From a checkpoint of a small transformer trained on Wikipedia.
Architecture: rotary positions, biases on query, key and value.
Training: 380M tokens, 11609 steps.
MLP neurons of a small language model. Each row is named by its layer, matrix (gate and up: input weights) and neuron, and shows model dimensions 128-255. Each number is 500 + 25 x the weight over its row's rms, rounded and kept within 0 to 999. Numbers have three digits each. A neuron's up and down rows have the sign that makes its largest values positive.
A block is one neuron, or neurons of one layer that tend to fire together. Before each block is what it responds to, as a language model described it from the Wikipedia text at the highest values.

Mid-word vowel-nasal pieces. Short vowel-plus-consonant pieces inside a word after its opening consonants, mostly am, im, art (f-am-ous, cl-im-atic, G-am-eplay), plus the word part before -ially, -icularly or of.
L3.gate109:531522489518519470484524521501501473498508511528528540529501497476513523464479484523516502531531533480496513513525508428530493499491510482531507489483511512454486518501504467523558484534488505507505486496474463476467506499512509508509471512501531439515482487535503421500489531528468509476536498438476507460481505476499463525529515462473486473488500444493479497501485476510482470497488
L3.up109:508553537554447477482516499527504511509498494517514498494527475539491497472470487476467476510500492460494491514557518495511540511511491521544493455479446473473496499488498533503505478507482507494484461518495495488549511512481532515512520456488503516514479485457509545473449467544501485528540519513490553527494536474497475489519550480464543480479488487468508464498477514474498514534525
L3.gate191:470488509515482520507427503544520531505513468503508582505489487528516521478480525512461490489482492517485459478502501486474415481481569497474506472529476491505507490507542492523487514501502511529539511520523486500499475467474536474481510463505517494488509548487498461495494496493489512504482523526508492490511505504486496527489423490487471501516510512468509472462503515499491491509518
L3.up191:526476510530503483531501515527533497527525449506532543504497495521494532548511500490477457471539505490482495505497518482478503478486450534504496523491495476465451492471442486492515538504513501505511545481484536508471514496459486547476513508489570511518499527474492492543513522492475489498471526496452489470487528490508476496468488526510499496546500490482514538514497517536476510508494
L3.gate193:475533465485514490498480499472489472533479519510510514492482517437486486464535494545453496526503509493525525525501506476525551499488501517501486467504494476526543471508513488525504481481472478486514501483531469474558498484477493547475517428496441492494501502458494532467495472468506492521551494488478484469467503524443482483514489515471502502539519494490538444475500465514499510521503
L3.up193:474521516485505507502479505550484508519500453497484500501503526477431472501515483519449509488507523527526486502481510488542526494513502535468474495467495520509508490496498485544499477510502466533493524490509484505522449510492487528459494532514501515468483521499493473496476510465498522536481572480457520451493479512488494486498491485492506479462523488531497472491533485515458502548521
L3.gate323:507429496469494473488543460495489509534507506472498493573492486501455534524532488459477502500473484499503508481475503527485476504449483463482517514491515478484513535500493513496490493513509517464486516507508538488474515455461506507497522456481510540482528492512522478483530479524499496491532492497523482507521552494461507496512542523533486470519486513490484474493529568503450520494470
L3.up323:511498580482501490527543483511470562527495514524541459535507507504506516509526517502515475507546507516522517512515519503465492502436457511489491518504478536498523514455465499450482459502483477519527508489517482486527550552515514518500514503486479461443531496537488553481496456511466482495508520492504515495459495489508476514529460527515435535475456471436517534430491531522480487496543
L3.gate358:520453518524538488449553521504473513497473523493537454548480508553494528495504462486474538488494487502530515543478499474492458489503517474477463482481477495498527527533480501528517459483435443496488455479463473490519508497489459515487486485529514530489482514460513521472490506530493520490457498504545500478534498493524503509507509486510524485513552500540512469505466489480555505525482
L3.up358:506508521534541502507502509486497505521507481479512474508488506537532513488515452489457510529494495504495499538552505510513471449511529456488483490485455479510478551509487549495597527503482500542503486444503463505525539493511462502475514541491496486515474461490473505485508470487485507521508497511501530502474507519515501475524530501458514528494538540498487525507493459461519472530512
L3.gate362:499483470517523496464461479541498495514475493481532515501475472505499484483529514489457465493498514463520494512488468483492537526519531518528506502528534511451509480428529502504482534535492506489493480542503503470515470500454520509495475502512523483458498495501495489523479496525451457537520482509527474480524459468492553505441509541535491477534524501465496517505541532535495504507466
L3.up362:471519538556498531499511511480533492505497497549472495478516493480512503533477498493483476483500500485490470492545488468468552467517518527511496475515500510470528499481515522519509510487512528494518543507454481448538473475525452491463480505476515566490511512511522513454504510486489524467489472570453494526548505509467518496479495552468523528475471520523487528474537510472518489491487
L3.gate559:498478507521494507502505486546520533546493476510529476452522493519448536518498482517492479511490479471509487486500444529479554511508505494511506486488471510491493541512515530504494507548438532488475493518495484499492511509508468542483519477476487513519462485471492479515526544476458539471504508519527486490477515515440505514474476481506532464483481512479524458494537480528495526526473
L3.up559:508528476488500498501497477534501526516515501483489452497456518523440520470441489451485492483494491528485453505491520516523508514478494584484464488470464472485514557502525524477514487530442467506508515509446505522507481508503515501526553483475449470504502489499510471493512471518453518469522483575534466498557491517481508521494464536469525495543521466444500491513497517535504497481501
L3.gate590:467463511492526495496527490460487553502521513460496502504484508444465550529556525525526496474513494486563496514517511523516499459518456484501475494510525505518503506521527477505457529509505500484468510499502475483494455487490488502466524466475517487516502490516497462503455501466473532519503473528496499513505504500508504518457493495514557449485508490476539508524469473509511516540539
L3.up590:544470522512495498483499494520482495508531501496470513505490520444513467512466478490542536482444482510480510560520487516511532458448545511503494500537543493526514513481539488480502466492495522493447501466477457460509534496484482501483476502514519566526483475512482489514491528463520485477474521500443521524469543460479503476525486500480515507529516501539519516513519558496475496452509

Mid-word pieces, mainly "intro". The "ro" piece of words starting "intro" (introduction, introduced, introspection), plus other mid-word pieces (sub-ur-ban) and "is"/"was" after a biography subject's name.
L5.gate265:493497505498519476501510475467465495506515518519487495525479504463501489504439523562509515492496487490473492525439469498496505504460481482466476512536508530488498517491455502521488534525512492500486515496518480448480484518477523529475495459550494513517489538493482537497527513542511524553553535539476511575476500484490516526484500500512503477507498493493531460529542553486495487492476
L5.up265:526497468475521448507513523474473496567501504479490495563503548542539500523465519523501504541482512509507513535491493495470472482478484473504502506525521469498534508518539473532532510486552476494537502485492560498491480489466510526507535543474477498500511487513501505466527484510492477533571534557502502452482531525509488500525494498508512503467507481477510517500497510512542493556462
L5.gate596:500492499511480486484492496498489476518529527484526479492507488479486501519513482473517500464496457538513491512481483499494466490569514497525482504459464452502509473493469520500460472479533508501478509474468512453530512556516517462486479487508476498516489519519503518482529471491491436498542476507519498508477487459493507455481490474451495484497530462472432495488496512524521533513522
L5.up596:505508446474483459450531529498510539532481502456504516510514502508494483508485499536523521473504482482492514486505531486515498503546474525511516484469507510502509465486497536524474494527542510485490459516490481481493522488510485478516498502508507493518486505489476529526499507469482489496554510506532527457496457472525502510498465502504529486473470473494534502448500505509527472564442

Verb-completing word pieces. Final pieces that complete a main verb after its subject, mostly present-tense plot or description narration: ent-ers, go-es, t-akes place, hel-ps; also st-ood, reloc-ated, was born.
L3.gate122:473471474500559511510500497468474496532494518493562505499470546505441503473485476532472479542543512473482461503480478497497500505525497499497523486502471501519507475481532518475506478468521510438506464520526540538493529486470465521522499468482485491462460532509498502536477531538451485526475534519507477534511510472547483510478470532492527465535524512506533507519468490516531519493515
L3.up122:464528482496527470531504562454538496500531509506469470531511443480487510525503503516469456518494502530517522496535507469542519520521520465512456481487531479476513484482468494521477496486479496506501461519537465483491474513534500498489466509460498507537507531463533509497533504523439551512521509518505482500536483489507505508527526540439500485525464511481520474480518508464474480483547
L3.gate148:512475497466470516523489455485492508519505491480505499486485459493517480513481518475506483451520513512507517489512537505493464470461502475514515535500500474492539500504471520525495539498518522423496487505492491519501533512495507498505526452534458483498509507488504472479450512555485496526492449508497468502514483532517490460450470494516508461547496486496521514526491513511505523517502
L3.up148:445492507504522518491504468488479482518492497501552491539496478488469521491484526504519531473518471483540515511493478465531493465485528494527520557463514517485500501501493498484480500471498485482485504507532494479500512498474479481521483492533512482500522530487553501525512522514491491494522468487531513485524524513540519522470524539523518491500481511483517500517450494516521489446483
L3.gate190:538505489521523495520534451507524505516526464504544498493529514516527540470495484493522495516520466529480470527551510489483526507444523498490492446492524484520525526478510487484502543477453546520514497506533471540473504527502451484563478485486508503478517504500488483472516521510499430506538523479545457534457467468472506516532498499508546493493529487513505452485525511475494530506513
L3.up190:516482520474502514472496534465524499526477468538504465488475529492491493496500502521486503525490513460522521489510496525502461539519500428532494488539504512522513507469498487534480511534464501470497543473490538477497528495546487517495487495514442507477505480472503477528470497450473505544482478561510502493527518494521532527517510482457525496545490494530511520495480496513506513479494
L3.gate287:502509457443512490483475521500483463489500440477534479546530437545501496500483507519474447505505488485517516531502494490479470483555488498510551503481485524512511525477502504478482524500480478430472525474511535467509508501499435478502467468495500477473521495533477535550512491531454440526500488539482497505461486472490519500516486563532529474540441479484544483491532547483468531499519
L3.up287:474501495507498502526496525501494523502490474480541494534487447501506498492504506482507447513522540466484550523550469514459473497510502495482493458559511489513476541488484470478457519483485475471509502516498553508514548471486486470500495504509497481510545494524471513520444519499499488522488525521503518505500471505526504504565501460487491469454471540499516452488501461519462508492496
L3.gate304:481473468493500513476508465499500532487531495486509486475516460554490520468466476459512506517492468469487562533526478497534490522481515502509526482530507490517495503489520508522463469479476534465493502509504502526499517531506506485502497444531481480452530482507465510488509504514493469510462489546477472494483483528517474526511519485495533481456496517484506508484503493484549484474507
L3.up304:472487497502489514529517477493550490492489502523499483520510453493513483470451488527532477505469502508512523500500508480513510513477483488567442515488546488476482509489481475484460474534472505502502478516500458466548540484497451495533499470522480489506512535511478474498489473531483478508445484496507462505511500510551503495495543470485471462544489518510520522471561504481526517438508
L3.gate468:475496509517511507526501464550506488562521514549528496484555522467486502473496494533481496512483503485517483494533528481483491496493467523487506535519453507466501468526512503489488495495499536487484498492471502513487536462491528429519487530506465517458513481519533485496482503512491515484462499497458533475543511477481511540474518520501522483516507520500490480504489465462488492482505
L3.up468:523477492505531471487528503488530475493485501535509514478535543487494504507478438525495521502512472499482529532503445457515485494505498533543515509535476508537483478527554508556481493501495497489464540510527504503522526486524480466472492491519503460486518515505459482486501548489512498523516526506479480495496507507505469476527520527568546473474494506515514543514481512517526497460516
L3.gate508:452507486497487456472448494473515481516493461496551472494537484496513518542467512494520508505513469473486513479524462498523451501518518481495517490503505518512481478540462550490457494502536515505530517508490511472504515488462500513467446487492535517473497475477490503466496482520490481513521489530501462550501498478544466499495485506487457514489436459530510476501512507492513503483464
L3.up508:485521509529516468528539487516505527487507474524523485488489517491451515467462516515526484521468528512496495478516455508511472504487528536492476475514491464504442483479500519498478501501478502505525536487535492464458502531529553471477537482504449512541504471518522475470492467520474469507502497494481480502523511447506516544496510544458507509549464468523500506472489514512488494494475
L3.gate627:506552449480480486471486493494492511505499452500557519506473521465543521535499486461530514456485497546486510502514491467464481482483536499483540512489497500486490451499480488543466520461468449476511503533463471500506475483464496523471532497486531483519518517535535496568491507505486498543514522535499499486497504505515518489495459514508466492509491460503490491509498488523552486514478
L3.up627:499535542478500483488496560544438460485497492479507546485498485573524527496479478452486492477525487499547509487500537476481485514522514519512471501472487499476508504493475538506522514514506526524497476469506519503484566502517477493523503527471498510499495511477511500484461516521524490492526477502513526465514521507443506470442489468488489482531512488489474519504524511473496525504479

Mid-word vowel fragments. Short word-piece fragments inside longer words, mostly proper names and places, such as W-all-ace, Glam-organ, Sadd-am, Sp-art-anburg; also "well" in "as well as".
L4.gate166:488478487499510492553517463488546511522504480518471513499484503467522502507517470523520521480523507475455505466526491491440507488502501453530478448504452469506503494517508493518510516468500467510530546478509468474447518470521506487434516515478504520545470556485539489518520547537513506491498492522514500520496549502446513478481501502471466506506495532531471542523520495502471490525526
L4.up166:469464496531507524512540521534523503503474497463497524513468474456470564527495501477503516491519463528535457491517507510491514479484523486485490445535500522505512508503470546544488454502509481494480527479508460517523493472512513500489508543500521533503559444476466494505505558483483516491491489499492510507458508502485499494498456509477492505466484474521489512513499493512469504508523
L4.gate238:479502493536475531485512545502506488496504479428471477511519505521507511475505557490540534544492519491487479512492483518503521495506573521536521489530485516509474513477495511491508545444524512488506513486493494499458473480463513487526494500576429509537508480466485453517486504484459476477484504511507511507500469519498491508532546505506459511485476480455544494505470472491475519497514
L4.up238:465474527516503479503530519530512491515454453517533542488508512507514488520463523501524503505519493465505493537522502498495472513479519468497470494487476533479495535480492505524512532526493508500543473466497480519496506460530477501500505524488499520482485521488470519478496509451538434508526462495509536493560506518508489526453555435511539526477458527501501484502504515488473489477488
L4.gate452:503506505474517494474506526460507497545485490463527500510506500490535502537508463495497555467498531519555501540493507514499484525473536497499512491485459507502510481448465502463479460496514478564508480487474434448488520474469510485510491464522520544493501502490486520535522494459533494495494501504517486484448486478515538484515502446494532496493506509485505494461501480494476507515519
L4.up452:507511496496519519488511522507473528481468511493553467515527509488478512506510446492497535511491510516514502474545529447482524459505482485473509465491451521510469511497478478489533526509499459473513490504495489479512507476489554523462470478526536488505502524503487534539511509500506466507500480485472520485503544498507562503551491469474483536511505506522511492486530477496496506523475
L4.gate466:514466460546537555482490504495531507509534533465511490519512496488474551498484480495525489522471438492523485516479499506521467437503418458467526487515457534476469501511504498489500486526475476508523509484446490478511479515470480523520467482481498525531499464492503502482490477508541505481500487496489463488497482520510469521493522466505520520513514528514519478498499469489515456504524
L4.up466:501511480486494485508482533520504515515495541492472489532500524532484483477480496513507481499496514458472485493498476506511459486445460495479527521516468523511532481476525550436495513501530464487486479461467511507481519498476520481543480480509495512476501479498474514529494550493472478539518480496490487491476506463513521474515520424458447497515477512461532483504494444503422485472518

Split transitive verb endings. Final word-piece of a verb split into pieces, just before its object, as in redu-ce, cre-ates, aff-ects, enh-ance, prov-ide.
L4.gate232:500523510526487491508506513515526540498500508494496496541463479504524484510499455463523518451533520497492477533558463522506498534550499513520509510531511516501523538509490523480471509461491523479537476464514481512484480543489507523470472527517497564488465547516480504511516506482520513543490481477532489495471465523504495464478505492542521530444567499531524464487468535489464486515504
L4.up232:523470485476522489513480505522475472515481495485509514511492553458530502539512514522497513463485504560485490516497492479472496489538534538494517498545528500512504528532522490474528496489476492479514488515533517450538496497487479517492474463514488506482461504515479462480533496453503514502496553537462526480422465471486523513486465517508468542563477477532517499504463550519505498546490
L4.gate481:498500566524474493517461500497498493505510496503487497492433490527526512477521461505522486505522452507454500469511457525466497512528506475536493526484484513559459503493492516463496489485483522465500496522471532459519525532515448527513452496526467542481461531506488515521504516551537477520509490470465495511464542463493530478528521524526511513464487487504527541522511480456499485498500
L4.up481:466511502491468494456496491532538499515512488480505527560526500565490531499541494473531555493519495457459453486493507532509502542542504507476483504525508516537462482449498493494495505502459511500530487504508477470516483517497496467556479487566489500485483527491472504494514488532539506547472471492490506511459490454471485576504492494521480503500516544454489526480507480489516521484471
L4.gate659:529464502473496484519503518499481491499491539514543529509495469491506516526511462487524494518519513494450526510511514470447498517537505504482508503534487520530504491483520521506497503501522473495514454492492462484499520510514473515490457519550521503452484470501514510473470480493473475533508487498488490529431531476540489497532505538514519495458503512491509519481465518526467527520522
L4.up659:480501514493457504476488534485509497545498478531553510521467485519493516493490467472511520497501494544472542498536471507458500525474509493514537488531511520524525479507531502509495490493503490504544519491536470495515513493519480501518497467491434579444472478510528492511524483509498503516494537528498451490433513458504486513524528478525503459490500441495556496517472527468464511522520
L4.gate697:522483508533497478528510520529495453559514468497493519483470514495495538483516511486486501489510491552481511481539480487511487531519495496451481507459506488539465458502517459505488507525485486535496486511472501444513481541475449485514452517514543545455489512464533493472492487519491522516550470536478463519438491487477446457512481543524486489503518514529516459481501498495526482470510
L4.up697:466526498490508477493494496482511459565544530511514452569531483507474537475541500493481522476481481531487523490522434540467527497522484489489515505526529517504436446475534485500487500504508484525557439489482437454483489516501531503523490448503478532491497477490515487492495513522520498465539494461538482495469506459506499501493484487535547501483511491492495511526524472498532506484504

Word-final noun pieces. Final word-piece that completes a split word, often a person or role noun, strongest on ect in archit-ect, also edit-or, assist-ant, athle-te.
L3.gate120:528511484522517507477532459498474504474541487482530512517530494520493481484503481522538487500489504539525507511494499477524491522482523520492493456450489448460501470506526515478551480443500497469499531505512505463469534475504454457492534522514523503485452437545453478534465494488502477456533429501495479500474465479499471477452510464539488494482510466486482496513516498540498513504504
L3.up120:476519512510486478450519503489488508509533528506531531505503557497528533507476454523469493500483484508507482505539463472505471468505518507517451518520456545478488519499518499516488491481523535492507508516484504524537470491522499481515514515477498480499482543484452509518513501536474494503488484532500506475443465494511509505527516479488502482445506494464539500523523499506481470485510
L3.gate159:489556498495528485505508466521510512518500523471521530541484482502533479486513507484480514500472516484457544523567481495495434523494495514468496473520490488505479495449506499477479528552508496504516507485494490529487527500492464495508488485474480509480435484534462483509517533449506481488529471486501462500528515508456482472491467489521462506493500499506552465503514548489507486489490
L3.up159:487467478497447491487485454487513539482476480469528534473501498412528514528532485526475549530514499522500521483502517525503496527486511526470509526470490475498511503500502486493533509476475533558459525524494505533525496481500506486460512522479473492507465535511464503446504518541479474472532521483504528524506482454458499539508485498527505518505509458515499490537487484474515496500497
L3.gate179:522445524509506462505456468524476473463496468499506516464512488520465498482488466512496522505508464488483496495499486466533509534491556518498546501496507473540567525475455501522476528525521510513516514533520481512489542533494511478464508494541510496507476453492492495494515485497467534515532500505514503561479499464501491578520516563524520449485480513533479495466509498499534501472536
L3.up179:533523470516537493535501472533525517463497473483501499494481458522434541469480495516460497472502507588466492491534507532525515466492499454485477478508509511510498463475494500502491537518495481505497540529483530505509551492487491511483516482473529464482499486475485500530515475505472516504550523512523457547483486472512481499522525509471533480493477487526468505490499522467510513452525
L3.gate231:494532502504532477505506496525482502500513485485482535528503516484522524498463495515512508516507491512536531498500475516478506530496492472550478450503480444487512507536533541497497491488499510449493520490488497528497537488503494520477521496531470501514489488508505507496483473475569511497500493505495498501512485475466517489502493495473511496510494536523531536513489565496478500520515
L3.up231:498511528484470505497542536499452522528454523476479475530469489511554475479470553506485466443528554500513536487489523465519531514525505520514526497479510446513515526481487488500534506525486480472474517492476456506538504456507432541485517517495516516453446477484514508528485518474534514494495500527519490482491479526487515485464512504499474486502479473501544509487508538515513467498498
L3.gate473:503542513475486503507484489490516486510535471557516496480526522490513523503535506535493529518496476543521511506488499489484470550493473484525502484513506552510510456509542472533458469514446501481499483495469511510517532504485501475487547520505484529461492482539513515535489489524472514498511537503483517482536475506452504496483493512530533488507444512497521476556479513495518499470511
L3.up473:503512493544495509492439468499463528439516495521521515489536498484469507515467494540425496510542461528507466497501483513527521527525509498467498475518453465507518464510537482480526494470508449507530477514525474499513478462504501486502497472508469519478502519476483491513485544548512480517540496500499535546497527511477519487489480522490497504479513455468507537532485511515510539537495
L3.gate507:505495528520536516482433499485519511493502480516527503483540500472519490487509510521489489511483461509474502453505476499481510519473492531555522505514463473506490482513515506478500529522528434511501494511452519471550537476511449494497485492506474514457499518461494504450480512540508444508493520527500496541502547455486535538487472472496510552447506528488472525518490511535483515509521
L3.up507:519469467511501507537521528533499481484539518492500501512524530492468496474504451524504490483489483562477488465535527471503472509498529479438549464495516517539503494467508519497512508512468471488581509480481529493538462513497505553491532475461529478494486534462488499497502458474493497430519502532514469513525482467486515508519502488516479519536472493497547459507502490529479495509496
L3.gate690:508485510557510480471487525500444478507493488513465528466469481499474485459526492508489511530482465492515486448482507491497505529494517504502513501462505500551481532472520515500517512506492511505493494548485502500530499523497527500460537452482513456520469529476537533499486512484494489510534503498501490516495473476455543520552491468479506484510510509518521540498501528578481500526548
L3.up690:529541501489500496503467502483487506520511529502517517543502494515536493484509470501501489512477484496516477446463514486492494518515501503519505484474511470452523495516498486427461486489494496497483479572474507531511481520511462488478518517497476493494543491481482506503472530475486487515514529493508491480512535513472493518512490493504489493509494511449497484507492553524519495570480
L3.gate692:530488503522543501493460486535540509506512514494520554564500522505496481485510471488484516491498482497512505513515496538487520459513528499484480481532486496512473545434496475484499555514469538490501551545500492514481558470420487516522490479531504484486441480518501520554500485472522491508508502489516535515513489504484517506531476524513523490475510518488478508508484503519482509522503
L3.up692:519488484530508505497513499533502518510504506561493505505504504517482482521496465500472508429482513474503483457522500509475476538501519483538528523496541463490514496458544499451492515523483506523499452516509464534520508454474475486487473534514482458512497485538487503463517555467523498503515471507527548487549520469499454488553485523506524532493494573550539532523491492520516524498497

Mid-word "oper" fragment. Fires most on the word piece oper at the start of operation, opera, operatic; more weakly on other mid-word fragments (r, ul, iv) and by after directed.
L5.gate194:503494511544539519495474498482509507526548495482495464527485503516497503542488479511497508503434543514499512471489458492447493517492523440482517503528560484501489458499491508551469534523482529521503499513476490525480502495527507493499504435484523505497485533477481484485491475516526561450514517526503546519542550487480514452491522515529434515502511455498506465508515505513509491511486
L5.up194:472501540493469498479436560485519491522487543507521461510491483512475502512503509503479523473476499535492537525498513515522513530481479472454525505512507466530505503525521496501484536495485494559503505484493516544506538514477500507495514496497525487520492491497502496494511515485511516471520509524488528487523463499516538503483505490538455522485472456510479477503426499532552470487442
L5.gate275:492490486471508508498425493494465525512495506473507520484549494509455502492526497515436454473474526485548508496503529427484473518550517507492529472513480516486506520506494523491515458478504492498514532506454478536483529519497502501502510480479547532545464496519464522536491507522527511508507494495526500498536517531497486492524508521474449496513522518452529479508528490488513494490492
L5.up275:518491549491508478520443474518528502467510572523495561500502527503483511500518537542523490472498455464503526525530475509532513497526501449515512481497496483485533512525495480509521488515465485468500512530525483489496560519512481518502502474503484502506504474519496471507505480532496494531485511490560478526501452499485470457520499488535460491542507505485475512576465511523511500468463

Motion/transfer verb endings. Inflectional endings such as -ed, -ing, -ent that complete motion or transfer verbs (moved, transferred, turned, went), usually followed by to/into/from.
L5.gate65:474523471534541477512497462472543486514476527511527503515514511524516525504462504557502453489509526493507474506485495473508507487522551521506521487498512484489503511511488506527506473510475451501498482469473513495474496530459475545499487485482490458531485467532550471495472553542476532535503527519503513469504479466489502512490534501501522499441517520531508549504485526490506489501474
L5.up65:509495482506507486485522479485532534526454481469525459492487507467499475491497496539531442535504519523512460453531464499510473479453525463514460478500486514466520507506561459475506513462500493495517552477520483481533513480502488526488506500499526506472504518467471484488487518523508487489479511540489538514496506511489543509546500541514484491534511480510503461488488496499513489527516
L5.gate634:467492520481507499489470494481522511528490497478487495502471481485509503483495511504507511520516459504499500471528492501541510487476528471479500463493530491490465476483492511511489513571519518506492491547473478469506486511497493544522521506451487549487468491514451478471478517508487502515516528578475532474501521557486474507512508471491483477481460548487503473473454529474495468461536
L5.up634:474534504511450453559543543496485503505523554502516472474505527515534494509490507486494520466483523494500488502533524498500488459485510510467466524465464521545530496492564478503490518472529504496520535484498489531509510471513513498519491518525529521523481500518535522472524490475522475525472493501493491508504493469538486479498507543512536512533480495504502509513521527522480508539464

Agent-noun suffixes. Final word pieces that complete a noun for a person's role or occupation, such as bass-ist, psycholog-ist, act-or, writ-er, schol-ar, often right before a name or in table headers; weaker on "by" after founded/formed.
L4.gate250:504504487552463515502441470467503422521506468516512506526502494502449490536514508486513506546502490500496515485521518530500480492498500472486504529489474490488464454464523497508543503484463487490509503518462495538498534540506467505465473491544442513504506479525459536512475504529504496502472494540524507540473497475478496486549500539485504505496514478499513479461503489480470450504502
L4.up250:495495502501456440522449496500504493519474498537508486473502514525476522512522519503502472469510488508465538509526522495478492522496514493496496530514521513458505472526543472491510468478468487528513492465500551529537521483497483491480467509485473528486511537492510522512490468493529499466496491505510487511480479485489521493541501484534491500490539486510527485476466529499499505501457
L4.gate552:483483504495450465481540435497522513448531500516513560513515497503511503526525511529508508512491491551503505549489505511464491489533501501513517498479483476465508503502484444479475539466513475537533539470496451507528507488533509499493448506483444472497518516490504534514472468485475529497487481496542499512488490487498575516531468529499492508485486489495506516524489551511488474453517
L4.up552:489525486502487489493515447500490556515506451505526486482460512511484495482491489503501536540489530537542515548544548478488513466520527462509509479493498490494514565452474510490459504486478522523528483475498502532538547533520507494498490495498484534472475509498509515521466520482478536469485453526544495530491505480497595479536497508498512504485507485465485530493514513481504487511466
L4.gate644:479524494520489525512480481497464504550513480525499477486558506515503518512524468479469487520525490542504546504527487480488434529473493513500498505528477509508490446519536504520528474495511524517527500512502484509519477453505472447468498486512520496448507476509515547510526479477518471450506484493522465555516466463476466520528506496521525484531530487487489512486500511485483545524526
L4.up644:460547486530526467504472496466483484479517512518529507531511509508462497475506466483479494508516504535513533475515500552527505508457497533456505448503462496525487497485528509457550500495519493503486510512483515513528518487505464464468504494527488512470529456503448530497525505482499491509481492517514461527481520482514493551525503484502561484518442507506490456517556490506501500487535
L4.gate684:492518504526496484521478485525500509477511491544492527517508487488516509507472493474498489538480446476513517498495515509469471505457496478464466520498505449542526487456529465504479539468479505489532533490532484543454473480510470506461516479509528475486513464518490561513472547522499526518481469512535534496470472498523510475493502460572511556486522525554499543498458542517480513488504
L4.up684:525493508516505521483485447489526476511530493513523517506451495497506494515483456504498545515485513513553435540472484521503532477526519533494525541484446491490504493530509464495505556493505514496518514496501511543460502499510456498490523505500537475475489500455519533505526507497497478483541482486522524498489475540487516512522540523515472507499481471507472485462454523504448494495472